{
  "num_attention_heads": 4,
  "attn_scale": 0.0888,
  "tie_word_embeddings": false,
  "init_std_qkv": 0.0271,
  "init_std_o": 0.0,
  "lr_mult_o": 0.643,
  "beta1": 0.95,
  "max_grad_norm": 1.0,
  "decay_shape": "sqrt"
}
MLP neurons of a small language model. Each row is named by its layer, matrix (up: input weights) and neuron, and shows model dimensions 192-447. Each number is 128 + 24 x the weight over its row's rms, rounded and kept within 0 to 255. Numbers have three digits each.
After each neuron's rows, "fires in" lists the words (lower case) most often at its 100 highest values on Wikipedia text that the model never trained on. A number after a token or word is its count.

L6.up327:113108097134110103104143122108123093124162126111131178133111126113124141102151101158132145129112113094094114110121083162171178135130111135141180137158147147115156121132117139105155144159118158131082087138122095126136141116167131155136077140104112145155132135130115133174190148164123107114112139114144105110099112092130156171164124129147068113145135121132175146116169118123131160115136145121191100104131095142106116118122117106093126161134139142104128145157122143140109108151115127123119082113148127173114117107171134115138126134139091102152125137123138114124112105169108122110154126171115124109124093108137143117134135140184102178129132090119106178139162166161088111139131150162138129145137134162175125117118142137148098119143145140125113089118149103133116119173138130
fires in: "international" 22, "national" 14, "world" 11, "federal" 8

L6.up1289:105119109131123144152154156168136121108124112113137150121132150165149152090145159130095121116092120115186101115136155124113125164137130151200162154126109102139095121105143139142133142134122141178128124141160138145130159130123118154151120133131153147123127143154133159141098113139104134104150114130126100141160158154117099136122090115116106123128121141094164162105113112150104120098126156156130149125126110096136100130108143100148135123138137126086134079124105131109143164130127118139114088143090178127125100052149157142091140100133161130101161104136119161114154141135157132115122143133122142125150114101105135146118139144138168065126137133116106158158109145104151095084142137145138113136181107125119158108132134125150089144138076124102139111102143125103146150161163140
fires in: "of" 19, "in" 14, "at" 10, "on" 10, "no" 9, "to" 5

L4.up273:106155139159120159170102152121139117150148152150089162153127149112123132134120142157156111173150079122138116111173146091135114106132115116090130122124119174103111146133158148161155134141137179177122096150158150126155119095124092153103133116123117123077118115122124137141154122106142157127114164150112116127134120116133153097171163090143089112162148126115167088182131126130082101107174096079121142113115153094110155146131095142157110180159099103129116107101110114155126120120096139117127116150153139129123098155131114129114140123092125130133139157157149127119151119114118088141122108130111118095127109134178090128118077101107140117107109118083137117151112092101111152071149100134153069100152143152133105157124106169061145084113150133135104106136163156146128170149162123
fires in: "her" 36, "website" 10, "police" 9, "coordinates" 4

L6.up1280:139159120108123122122108124096082129119153099064135147108107141131154141125119142133116154123089167124152125125127141109138200115078138131139152113084116115063107125165122141145125148142125149150128070123100138120132154146186165079151147107137120131096119138082131128154108173128133097155068156125112123174105121127150097104161139115156087167108134124119143101102113098085106103156139132134123112063093118129147065149134120082117158103142156145147149130133173163141151137173072152157110092127119128149158141082105132137116146115117099128123149144141116150119146140161116086136081137150149161149085170119118144104120138122128144144121109104094121123127184122127076114137106155151124131092129158116161125100098138165122098141124133173173113149136093116066146130148150152
fires in: "the" 28, "s" 14, "in" 13, "his" 6, "their" 6, "living" 5

L4.up909:172155132105134144119127171142114115126114103125141168131099097093167125110089110177097134194122124100095172143127116133137117138110151091136109143148134121129167121121113143127119115119133115136137183094062175133162111147109117095145104115130133133135117170163147157153153118163200101112110129128136105173127104132146142155167129108104150174156105162090126163134114192152129157119115116140110118141103103125096120144137165169138132123130101102153095157118087114129118143104170109157152118123097100123135098155109126102110154158128106147152095129101112126094130147146173115126136140157163105115158162135167118177159118171147152104131175122107104153131133125153133111125125142085096149136145082132169186133152100101129156102099144106125127146065105135198132146119122098
fires in: "a" 63, "an" 10, "one" 4

L6.up706:111139113132053134099111162133148116154138125118099125113097144178104129153117114108114173142122134152118173140148085116127132132124139121146110138146143148109107151095142157113163140108111123152164120148140139158142085097124092132098161116115120126154141141131129098144113170155128150092159141160083081143139136093138150127113118119120122105139146128141117113127179110133120108125200146123165111141095121069086120150150143098126134111145086118115118128105161116091110150132158181111131128130121115118114132172123142100186112122165101175111159115118100139115178072142143092111123135112099124125150103115159143108085114111171168110160098101147099149141132108140124108120122176113130099145151168122123158163112145113190147132151133147121119160129149130137118160170162136
fires in: "he" 16, "it" 12, "that" 11, "they" 9, "she" 6

L4.up901:149092111118110160143089135148123127122116090132123137128134186147082077082132130129125126120131127145103094099095152128108148104135115116107172152096135142123086108160142102128168133125109156166124139163108101114118117136174139157150118095133142127090121160139115097143121139114161124103121168107161111085133109131114097112153111166146123156132121134158148081108103154109133115102190111127132113093121130108139107143164130104105161128125125142109150169139135125118148131156101123108151113098131128139126207109154133097103135129148117157138119138100143140138095129134150121149099135147103152152096106116153109135147086134132140152150118124112137098136094119122074118136098106133152115163134154119142109128141129161156133086137111116118116139128097124099115113172136153
fires in: "in" 63, "on" 5

L4.up1173:100148099127175089169137149137133119154157138134141116124124145109105122163176096087125094131144161135117127152120155120130152156080133114155146129141115143129120108109107161112160104111116160112131113117139156161116092118114161099169161134096153137109133115156120115144155096128101145134089141131146101175110117135164125154086164101101161135111104134140118118129101096117198132136081137174134163101105100102160139102130088103143117150142070108079116175082121168131145096159117128124115095120135193121138092161159129127119136170126102081170141121140130091127142106105131155108072119106119092158104102125127143117129155156144127138138145134102137106167140119146130125148098160100100187149146147100130110110127126126156086139162082116113116134136166120122110099092111137
fires in: "team" 33, "s" 9, "band" 6, "teams" 4

L4.up609:163160150155137100161147176115094119144153138105147103151146100154168127115085143147132104122104124144114120123144119121119119095116180098153097180105128152149175140145169181128087095168129151144117129096125164114126159159140139070111108139111147153144124145151126123142090114177174094112123128127125105138142089148135140118155130106126154138099102111133113151096130133161145135124130137143117098118116091089088122121140140173151145119132121116169134142090067081148096184166125114163151154126114107159145124109123088161134144161141124127122083069119111087068139148145175116107102130143105102091185151144165133177123141155145095116150156127126097159139116131133149145137128140138108163105143106149148160116152113115103152090115123138118135115067118140166160142127149108
fires in: "a" 57, "an" 18, "career" 11, "discography" 4

L6.up1812:130120101148092084132139158073118139117139117149155138106123127118171153149104094123165122193117130122112111149115157108097143150082134157130079144113184182120144131145137132152140142119146167121142109129150156132120152119115143128088100097094134081114148108155111150117108111147133109122114140151115100159120142121151120111093170148104131100143123148111140165116114148109114137096104098111145080133106115133152132139124124163121117131196110137148149141137150128126188127138151097154127109101124134160114128150114122128138123143099096115130141116138102132115186169117138103118086108138171074143129110113104104133129136108121107120135130133134049124113112084139148122150150163092123137077104134156174110091130161098158149075179121136144110118128132110188133166128132148
fires in: "s" 41, "its" 17, "was" 8, "it" 5, "had" 4

L4.up1754:135093163115126167166156140079094146083121128081128138140148151131104170107102105105142143097131084146168117164105099133137123100156123104173137089133135151139116166130148185165114128098140114153137141103177097154097127132133099076146109140143118124111119146110150082152133116143135107158147108132131111128136137115128117160111116132132110134134145142143101140116121148144111110112151107104141122114113087156143134089113140165150156164156115070112109172113127086148174128131098164151170125098153125118087152090147090128139124166149148152097135138135114145131103144144122095119092113099143127129147112105094093118117112126143124141142109163144167141151129106099148146066148138130084166119134127178124150135079102133141089121135130160132076071123144105129131153160105136
fires in: "to" 44, "is" 15, "was" 8, "of" 5, "in" 4, "also" 4

L6.up1411:121077157117137107121109123095098134104139144104082133115085148147118139133122121124153107103117158179089155114112081129133138159144123058129099126157154154118105140134110110098108181129138150101103118084169147144125148109127115128126130136116153181143096097118108123110140159165142110148131147091148134131129172142148161102151149166103157088112144119125146110093130133157089107157139121141167151165158146159145138106129106135144102125105094108122117127119089142177190155142148122166131147130112152096169101107165060138162132115148118130128163120112104134121124120126132104119080108143117110107091124098141132105096129116142115109126116104141121105172074069088146143100103138079109107129124138142138115116151103120130131107179186115133095121153107136137152149143100166
fires in: "was" 32, "is" 30, "it" 10, "s" 6, "as" 4

L4.up247:150142112153132139113168143118075108136156123155142098124137142141130150166128140137135077141130092083097162132130131136132116154129119113136101127109138134122184148123178177128112156128118143106138135150192106134128093137128131159136088146105109110161153164158118175153147115169130106130103169137141114119133117092163106138163136130086118118179121118139129200148116152147110134145111131132090097160117105111141113146140114110129150115134137151097155099128088117123114168069130135146186161144164149109141095153125132088181110099134105154135156108135102071121153095147127116097101155151081100142175103114176106148134130157108172095144172116082111134155115126146150062116116136113171110117118132146113115155133102135149156153134154122081149090099099110110136129128166088
fires in: "that" 28, "as" 26, "for" 5, "ahmar" 4

L6.up77:120143121132123118109125137113132141107147088112163129131082076098129146088115132154100092201137107058095109189098131164164174153134077133115116144102103180152123120125111129165135066146122123134151156126080113122153110128127153113118098106092140151146096105088165115142114130152116125090093152104127118168186119129109119088157146126131099101138068119128138132129143176140096137137085149146140122150098134113160131180162110167108154099110123111130135128116104152145117148122149148111130132114116135126142123186152158097156132122175103162119137104133106103103153149149142111144127137119140103146106107152152147114098111138146129122150125134097117130146101089091116126122108145125134183143109121108151143137135110103109070126092101128135083094136098159111157127141150140
fires in: "the" 62, "s" 23

L4.up1557:112159146128125179132132127134119126129174114127110139134073094132120164151152090112108138157139152104135168139103139133119149195119160130110116096078102149148122079126159161120122147142125118139117145121133155115101073145165135117114139118139155098134137201140126146121163128135129123130118125132123147104129116104120101146086135126113116101176108136125074129103119147140134131118127132129167111136124090108132141159152117088102138148145092150097142164085149141075096126092136144114131175122125117130126144083124142103170131133160106147085139134105119109114103111122131106076128109112133096128103145187135095134128119127153159133157151130128135148132167126107117091129125136125151136152183176100108106142124100143126107201162115145132097111108124124123130162142186098
fires in: "he" 16, "we" 12, "you" 11, "to" 9, "they" 5, "who" 5

L4.up1796:134149103095134117123184134132178159123149092118140127160139091095130142095149087118135085113120169115136165140112142114136134115089176152199093155089127144098147129129138171098132114122128126121124115126141177145078123154183124101118164104141146135155121161166103132109154096087154125151154137158148105107130162139085137105157156107111108170152090120104137155122118121157126167167088103178100154091123180133149122173143123173138138137141130129131117118107169164113142156133144134166117111105145179130087114120102119125131129131146150146129107113132119122113164178142137142141120107142154158131110097129142100120130122125107108171142170106095131118117119152104168099135151104142113148126149122135156117120133139162124163142143140196122124061129196157111121115102134093
fires in: "the" 27, "he" 23, "they" 8, "she" 6, "see" 5, "a" 4

L6.up2046:072126129101147122118127139105118132130099135131104104144147112185142140087171062135153161157139155145143129156141147133141118165122123148126152131128131206107107118153126167138092107092133137152183149157134086123129133139205127094123101113130104093088158092169169172145135141181118146100083171152118108157132150114130149148131128155116129082113140147136144126093128119118139129123144113179127126104095134143126141073134179096160094135116102170117091082127157124142139132160109099100104082132115090119114118151129114136095120142103096126119120152098095131123161130117107145115126130124125132104102107106143139131066136145107146127109140127097159130181128117107145153117080119140165095128112078123152105118099129119083073121079140139126137104107143153146141156106103121
fires in: "the" 100

L6.up1011:138147159130126080123153121116102100154125121172142158166141109138133135127176060106140136171067134149142105135134112143137109132138101126144106096151138113128146101102177146083150113127139176112115173172134083119161159158151109133112129156164114069154124149129118137114175134126182137138097150105102104124112129110109117144129084161125100122171159138123142111110128080144123098144145148134099166111121147155133138159123074140143124154110125123105081123136148127128109129099103076138133126144124185112129115151136141120116102138165140084128098102133123087111121103111116117103078154111163146131140128118161150143143163110117151115159084137143134124112122076134103116156119107124156162110110119133136139151140119127163124138113143145091096145128125152114163155149133128
fires in: "that" 52, "this" 45

L4.up1709:119151151155171136121100145120150142110118067187126075102136147131114102141130147115131132113133129136138107146105123105133112158157138159126086105131118173156164110156130127132127120152178121132132103131137140086131128126146131101121102096127111143168183142195127145151108120169161118140154122133105096124112133135130101134089152113138098125150162112145086151122080140133184125112153163114111126125128094135112112154134112144167130122173135101119073116095130162111109099114127109133144148078149134150144130152161111122121109152156100102133096115149145090151160132118133193158115137129133126157097135091165135126125097114138129117090148190143134104147141086153161150174118148155128143095098111110139113148132134107118163154127108093120078112158144146136149118104129147
fires in: "s" 74

L6.up81:167153109128161171138109060112156136099137129144188112114130175155099083071112104115141108149167157124152173118101096096112117108135138132169144142142128146124133141121106128124102105136149085101126201131089092141145087162158102112083096103094127138063128137127106111094188115150177127197179136136127120158159150108107134165135128130134143138112117106143121125140112141159128148145143120139115123107093147087155159132137097106101158123109091165162151159125150130137113148121131144099140131130115154103146144102130147130161129108111119107138168157148111152102116124161096099146132113122114132123105094138132187113150129144088104081172126137065155150155099143127115116076138125147140125123132129118157134167129081111156144169120104100109105098093139134119137066115148105
fires in: "street" 24, "river" 7, "avenue" 6, "pier" 6, "crescent" 4, "park" 4

L6.up1436:127132132150148141145138084138134148123154124154120105128158127135161146137111148164098144108145153112150106097178111137131167165139113091139137122120134225113133117128101113132110123101124159124148139098132140155138098118127149178108118117149142133132086128146160115144108083144133148135143163178145128112121120067135105138134138104172139135154142092067117130092130151149106095127163132115174122124134126116174098134129146098132161116148125217083167104102147114142156118144118114120103142133116094142139076129167127108157144134126092118116129103141112157137123172134139134099127147127131139089085124124164165120144123155119130111144146101182145089109205121120136136099122176137164158125113131111147144130136123195142066097120144133151111125110104139117183144139126114
fires in: "the" 74

L6.up669:123075105137134101117129156106142118116154119127146144124148154146118123136086067095118115100174151126144108118115095167141075161141156124144101132165125155076143179102097138150123130141096155107135135116108157111141151165096087157120075166125119118166129094145171156127131115135153096117140148126124164134141140136162100131131118141105174116129113145115120132181103136093145082112095144152175126117169136096141121106165116171087093166088102154138093141142131124132116148162152101120114166126140118103145113138129073154140113122121131139134152129112125142119064143146123135113157128161104102138125124156113120121133116164092134118123137144096088157088092118120196081098089150119151123146140113133127152126133120137172099108117172092142076132116191118155120140091144129
fires in: "was" 40, "were" 26, "been" 5, "is" 4

L6.up374:137127132154086135140129157142106138129122083093136155159131098120115145129096137108141088137151128124120121150135114131117108130127131151142144094096120158101133111118144148097139133134106160100121150123153180112108115146149093136081151137109133160150136117124130118112121153155163085106102155173131138123114140119121125118148144125151101148172121142136122127107147127093087115117188145123190139105122097132162119145100103124156166183145117090150106119129120138117149153139141145159118116180137130139158133169110136175165107087118121136131128100113119145119117183144123185140137104156149137194101130133138103109108159105109156126164134123114127152142170112164131138128151107108115150079092152110114187111150105108135116150180133169137134131095124098158094133123128061
fires in: "the" 35, "it" 9, "those" 6, "a" 6

L6.up275:128122120113122116145140122124114143115169093140112080125131097150170147178118098112120159094175160115132112131103102112126123169132147120129138123106112168139125148130079115138127131166146080154139101130129132139158148135142175085096123146111102131106108135120159149107141146115140120131134181121100103113135113121137117110127134146142101113117137124153166178152113120100118086117139135154155151101140094133156115142154113116193114135106093149112130089148166130127116118127123140138104144132105100137115132128127089101146136127103096142125106126149131118120153118127097163127094097098127156126074150103140153182146136124137141134129147131161131138151150106119117156122114114120117127135061123118133126143117086139082137162116131145123139123083085112142151142148189131
fires in: "the" 100

L6.up623:112104099132079103162176144187150147113144087109128110108141120124145137143117131118132119152136180127128156158144149165183121181135157125143109128088119191113121144096066089090122101130132136141134139130131148112116136186178104139147120078149100137120099103130154083137117126116116139116116156137158107124124159105134132149126114099137155110135132106116130154125108130119091135112110136113166121085160117117117131130111123167063139122087085174125104130118118103121127120174129117110076123075130175157146138152132121134110149143128141175108157134131106120111159085126142165146139124146123089097135110120156098155137110151098099111097154124091120124119160101130130136129173107159091103164104147127139155168117139141128097118118190173110137225119091139175132127113160114
fires in: "the" 46, "chief" 9, "common" 6, "standard" 4

L4.up1699:104130125103148139125110134136143130130140090148115147147126122141136081093145121157095108127118089122185110156137130174178135153128125120135142108107105157088143101110102134128168120137135124149144082143159165127123133125175141111119143103167092143156132122125127135103112151137161158107120159147158110144143167159138169075164116106115101075142132102108115080087141155136109136095146075168157139113112108144156112081202144130133138146141135142138129163095112113129129121121114171160136146165149111139155163111135128077113137179114139143158126150134107115112173157116131092110146106124154164094094111092161130091107164109140152109096139077095127120156148132080136145122101130133143165130114126135137149129146088132129130132087136134098125097110121169080147124133145112
fires in: "the" 37, "a" 27, "no" 19, "an" 9

L6.up14:139162112107128128150125103130115142083101075141111129139112137136155137138131164076111134101151175128139131151153145056112128127146108142165098119148140133121137166070141161139161111089116114091140131113159148100139117108115126148112130150120150076126123115124110129156137107141153119112122109121108120146150132108128182121108092113116127125148084163119100132119104158122158118134153117121116119119180150158156132151118110154092155141115117079136104118176146119124135088131120143105104151120125090129129091116124099171138096187126173077119111115101088109094149113154112116144114154124137143144159116117131145115137125122120117099126122122109097152145176140129132169100119153167128138073134118132112124124123114120140111112118123117105129147139134131153172118176123109
fires in: "to" 19, "year" 10, "his" 10, "further" 7, "of" 7, "term" 4

L6.up313:128131120098131156102126153137148100108112155114109151107140112126153101121096154150129117129132103106104175164189132119153136118103129067177135152095143138130138126129163163092129100142118172121141098145136156154156154141162115136119134144127152132139153126101139119160140161136119141116090147128124159173108114146080142112162108117111142157112105123138131130087163157150110114104093137128153145134105108118135160109126136155118148099095116124134104105108141097098099158134104153110121144109110166100158126174134188118139153127130136151116171104156097145104191121143133133142143181073066106091113133182143169119145133117118122135135099144152127132150104132129137124134102114115111144160160136117129154139141141149119168095146147109139091112111113085118140126147159158
fires in: "a" 66, "an" 18

L4.up1662:109139138110104129116117135117113119134099142130117141121161090139121134158120152139106137098134121129123161124145152166110188096110162132130176092145132133125134090084128132092111077148156110124118144117129104154111160106138095134111101118116084164146093136171103181111134080123138103136137165081112159147095124145156084169140125105125157128134177122145131107159131129094154140137150111149114126073114162131130115143125125166102126141121101137120101099124112157085134181136111089127116141153113127111076107133106058158163122108154139122142182092139091125153084120089115125094122170144138156156100136138092159111162120111132128157093118136123140135145113131161139110171123174150152135163114143140128106146105097122110128164145140126118095140156132103112123170173127158
fires in: "party" 25, "those" 18, "other" 6, "women" 5, "see" 5

L6.up309:157136145141163096152158118119100069155111156143124140136103115146060123125155095138098147118106136143151151157100134106157127131153099128145121096156148118131151120089128124136109126097081114123141117122134158132118170141153118080125130088107112152116124131129130094114127164121133152124118145160118117149142132158156131136136102143162097133176110109174143127140172101113144134111153153141141158128134098118109124175128151113150129157135123152116148171139057131110151182150116124175111137154116154109109150164134142103143114116132116101160122109113161107152144135154119130096116131170124160126080100164123123163171131144108178122100136127119085133107112097141098147092175121152098133151127161150124130143121119125133092150108124123165159085083093175166168152125122133
fires in: "that" 37, "less" 8, "number" 6, "no" 4

L4.up1507:092109119077083148158141118108139128086111113104107131133143144097121114087063080121158143147101191116151086147145091152111127147132157120138141162095139101153077090107122139094169129143130135147130101151155137130146166149154138091115156076165140124106130140114147149126104126108138138166131112089141102095136126103123100129141123133123103127105128130117136105120110152116073150148143120106140136099132133157134145139128158098112125153119188147133148150109135133114164162111113136139135081160131161108112134113129123128146108118122133088123138108135104124109132163108130134154145124129149188147146130139099078117123128113102175119154156140159091084129148146108092101099160128140130135088153169134154141149121111123129105132097124178144144131169099129113125135098133107
fires in: "in" 38, "by" 14, "for" 11, "at" 8, "as" 6

L4.up1223:137134182129128161141151138123132127109170135169144119136112150156129161096134155116127107052108152112116111118152115143119144147163146097084102162098120151132139114139144117113146123163155107127122104144177112161133147098125128148171082124154126199122162142152085078113144123123154120160186139132129108066117138078138141092129134140144128142131131102141180121110119153106108135116182136146117128189132131104102105136120123105128107110081131142106113155149123114090190131151132156135126148151096161181118109118148124111162145132156087118111116142119099123111120102152111104118131136165146121140129127116139103098143136116144187102091117166151132148154119113121131115082122162141141128184116111124142120151114153141114104116169130140131149152078104155163080131136170096
fires in: "in" 49, "for" 18, "the" 13, "of" 4, "that" 4

L4.up827:102122130072164111104125108111129125134103096171139087121134129133104139144150097136113130133122135137149170103101104092165153132143080157068104109147131148153125147101105143153116150122154096112194117164148135127145144121154133100128068125135124153152162121111108127137114114177144133101088143131157099132121157147145148102115100134100144101126139129143105167110150145128118127125151121145135110122113104140105106094139072113149147103151141184107113095149089087157138110127120127108153146155137134154140097147131120118093102167095121095156131135115166076119129148118143177129166141140157145130125164144126130114136095133147091170091154144140116151127177124144131100088097140093104153081129144140119116174099112150093101113120151119128098158070156111132134090149112178
fires in: "s" 61, "him" 15, "his" 7, "isbn" 4

L6.up1539:107101091122104130138184113131072149159126110138129108155132120140104118125126118122143102129150084105117122105127093113128162136142116095125107125125140150091135097127135087119122152136096155132178142128116104106158159108133149074128141109147093115111164177125106129147133102107127146133149144144096116131097107109123136131116125126097150118139118128135100067126126169156122126120128092122155110146114166100165120185087149122132137154118166128120110150128150129136135124101137127106131125185128156129178116111105135156132072130090105135114157191187122172155153176146089123150104128091110119157106125151150167091158113127122122103176139138103139131123158127111141121116137153162132125139096125150124177132112146113114123152107081159139114145086084128155091154123116111
fires in: "the" 36, "a" 11, "of" 8, "and" 7, "in" 5

L4.up446:104119140136106143130160093157085121107081145152116106149134112112128131159175125129096124110114135131101132082116167102109083133122107141104120132140125148132147124123145146101146096150135176150088105177073143131135124109109134132092107097137142127128130172099153133134117103112120133083093114108123120126111098109093144126131126162114101137075142117130121123159132163134118144105119115114139121168129090082127160148084095162148105145122157160121111103116118139143121156142118122116093126127117131166127158145142109115119145116137125062115159137148163135135159105124094122075101141102147143095137127123121084085139125151135149150107168166137087134075131148179140150140119114153171113111086170104152111149121132120122137131111172132123158063141128118123130146139169118
fires in: "for" 81

L6.up1083:119126179140117108171159134149129108111103108139131099133138128078153152148094121139155066123096132057114148115130140118170121136098147109147097112122142156149126117121114099111138110132146158143148094126161115146120120099190137122138103113127152122077080129126122133106119097131159140138112146148127103149098170147119128132138150122063099147123144104122154179129110102100128138105165074127133128108167117148100128124113132152120112125118142154137113160163138132104084152114127140119136122126082131133126143115170100143117150133206168131151162158164133151098130112112112132108130140177129140089106144121136097110152105142110158157069121143106138141138114147095163115144156142135171140139147122163191109141096124118121077114129167120118092114133131103118157171164137113
fires in: "the" 50, "for" 10, "see" 8

L6.up1430:090102134096100137135120080125157113149129112123116149125147109160083107065157139133139127123148102097150128159126178134172134165119086137155114142120099160129139132125114189083123108121111070140153177168109148081124139146115140155134140121081147125145137142085149132118112154115097127055070177157163128096165113108153152146121153122146135107156180123141137161124141096112151123129114184141114140112145134155146142128145127104093105111120126102145107092087155132105151142165147096092112169103120117105161138118148133135115151133108114148101125127118151127117165126136124118099133144104119137066096130136161079137101146140134164140110124104110132131157133084103131183128042130116110119131128122132151166117109120159116100132146131143145144074149135128118156150122115062
fires in: "the" 92

L6.up396:126124089090112151133133128121139124117114135158099145114142161091125130162139090124105128143123143162131125126092150117146167083104124161106133145125141140111112132150121119101087126108135169158127087134135087086158149102102107128091118128137147142132190133134133117134129144137145107122107152127160143127167127143171158148110109142132068156065102183118096159140170124109102085132130157115195116105131103180124138147155153152121164108138100147113135129140144140099127128162122139093149099106127167145127103135152126129114143171134146135154145164152144112145105121110136169109157170118146182128170111109123112170110089145145117138112144092132114116105112176153118084109154127097143148104101135113174095121118114129127073119118098156122109130101138109096081114167136111
fires in: "government" 29, "federal" 13, "state" 11

L6.up1859:117148110118133140137137108109142134105145134127171115135139126100117136129153167050124132140136144098144130139120181143103148150103159133134149165087135132134129101115124126108104133070162091154130096127160145109141135109138127100114093104120149114139129148114122157133123133121149130128131117107103103141094183124090082100098127118112141074140112120109173140119122094123136110113092110124121114065089066094089130137115134145137159121111119119139107142129134170110155156114113125122139135122109153105145117143141131090120122111150111122124168151181141126127153120155131104125117152134102139150156103132090149183162138093108154075125144145118126126126134137101103135105128135082142145150168157204133132197102160122148096119130168142087102089143110127128145114108174106
fires in: "for" 58, "into" 6

L4.up200:098120094152140124102134107126149150117174108143116107099140120156080108054125129107116127079174096117136145122122159108097148133158120143119164111086146150120108129172126172127103125120120077117131156122118216120099146189100119159098148107117145161141159129141108119112127131130144143097125116166144121123099132139129144116161088146081119103135142086150169104148120103125115109161166097124113134095148127111152121144108140148095161120121111114165159182131143183110140109146075109096119098093116171154131113148110132073107128135157130143152129115144134124145134121161120076097160058138178095102125119097128101126103081123157148125132169137118121148144145115130151110100088100163139111095163089128155142132117135066123135103156100140154137128164154135081127148090131105
fires in: "the" 37, "one" 10, "a" 10, "every" 4

L6.up972:124127146136127113158107137083101105125141166131124114101169162164203127123111154091133100103139159086171135094111109103105117125094147159163188114129132119119109154097116172134121143129154138117161141131080116163167123151103114135123116097143138154109133131151125132140177120119155106144101126123116116132139117093104135174120113095118162122138165148100157144113161131142127079105097114113149120112120113108168138158133147150097128146149126087120176146141144149106141136146106134154093128138133102131118114166131110071142132092126104176140127138113168162140108103088150126108146148122108118112157104120113119159107122125163141129148123120130142108140175099096124182119131145111090094140077159136111121147100165161102119134118149148162144102169124128123126135126142095
fires in: "on" 25, "of" 10, "by" 10, "to" 8, "the" 5, "in" 5

L4.up1719:129085104137147126151180116152137146133115068146124113153137122133085151105132111137133102161097130147121107139176118130132127177130100189143152127114134107090156135151136146109068149110134131155101127152124148128127144139152132121112118101167166080131124144120102140117182129107173142145144122134127099117159102147126103125144076119147168128128126139127130125083149140137117132134104125128110138066131130127132136116179131109122198132116095152173141138145147165114123141084121119164132069133108165080140140176122118097119108132124161119146108129158165151158174192179109156137136151116151171144168163107144156106110138084121124165129108139126150129095181131143103137105117128135115099093082117124179148166106101107145128136132156147153118093131158147142166151130144088
fires in: "this" 56, "the" 18, "these" 15, "each" 5

L6.up557:121139149100136088136142159166167114115120149126116097156111106094136117107154111135108176122138183140153123110124122099155147147134126107127136147146148187135151111073069108145129171136134104144124192101097129117138166131164149141105177141109118157160133072104129122107106168132098140129131183128124092121148160146066096191121140084102095132105133138114140113137093142144100119130149131128102120106159130132138122135147098126101105145088144119164110082106127069127083067151108104130120123133188107148116101136127123139150109087133107098144124158126112091148132060105129132102111124154125152099075142135146138126136085137117136161138112124124111110150126125127144074086168106141147105153113110105135141140133079120088104152181108118176155141115135134127140155134128056
fires in: "the" 69, "york" 14

L6.up1153:102163135099154114132104113104156129117095098128130122123131135105159127136131099111152131128113172161104101129154119116132140116154185112083109110124133174142143122141112155167131108115151152127135119121129163144163117151107135126099135125144144114112136153130144150139113146149110106157113132120074122150096073106139084132105153134109120112128085111186138156155084128127162158142138114128090119135087171084143117145129074123109116111109099164166103169134142128122149133161086126139094133118141124116108130158135133100100123117142128143142151126139100127116124146156124101116101148132133119158106109122170134181120154089135153146111153118102120123149091074087175111104115119101130103152172090098193112116079175116124086119124106150153099146138151126156161141109166122
fires in: "s" 58, "its" 32

L4.up468:142153122114135170169157124099099128096136100101095143132126093118114131092134093118117127151092152131145134105132165154170122162144134110132147103104146156157154126071160101139151140102170142164127141155115150109135107073130129119113143149134092149086128160096128179130144174153134122139141127164112080140148139168144137133127090119112119147112109146139139132127127121118089137111105110106094139122151116177102145112155133113124128137165144106128157139088116138178135096127125060090116111133090105086121151119150166156119139141137120151117094140162120091108132128169180131109111115141113162147142099140155154157115118108143118151138134093144145144132116078130144146125168157124121129100149154158132151158113101171114111153109076132139170112148115133090170125113137112
fires in: "by" 40, "in" 24, "to" 9

L4.up2033:133147098058147139146124139103126094140154103137103111110095079146134103131093144155113113130163099109085088136106127096152149144074113112134141153121102170137152138154098168132149093132087117110129123141100152148165137157113134084107129124081106113154125159109160103135107128134112137106094158150135136202168107139150093150172124092148137163121086115131157118134152112128145151143070100067151137135132128135112151136159165168168121142132103159175126116106056132107115180145108097126137109099135149126153120149101102105150093136101106134134118086119150118089163151114174123106118101127122116139211116155121143122130123129142111091076158138084112139158096099114094126119123135108107157136186109164128140147105097112132133162107095100107144130156090138121116164169122144
fires in: "a" 35, "the" 24, "an" 17, "his" 4

L6.up17:115156167152081143123112113149163153112128135130138141104133103132118144136167111127086125110101143113121129115099096107154124152089126152144146126077096180150170108139103132116104127125161108139103169137122087153157142137116169127150135168095125155119113145116141174146129098135123136109129189092128114113121146118146115160146130124139109123157136174119142126122106142119107126127140145121126135122143090139083109153162140159111077139100099151131113164118112146100097098107125069123114095130143158115115102202134134126112136134144110147062079124105174114151123172131124127116109128114174156135105141130118140139148105132145115150129137131121140118129152155123132104118146100149174135119109099175145169130064093162083124190136126115113146097154110122126164157130101126
fires in: "the" 70, "each" 4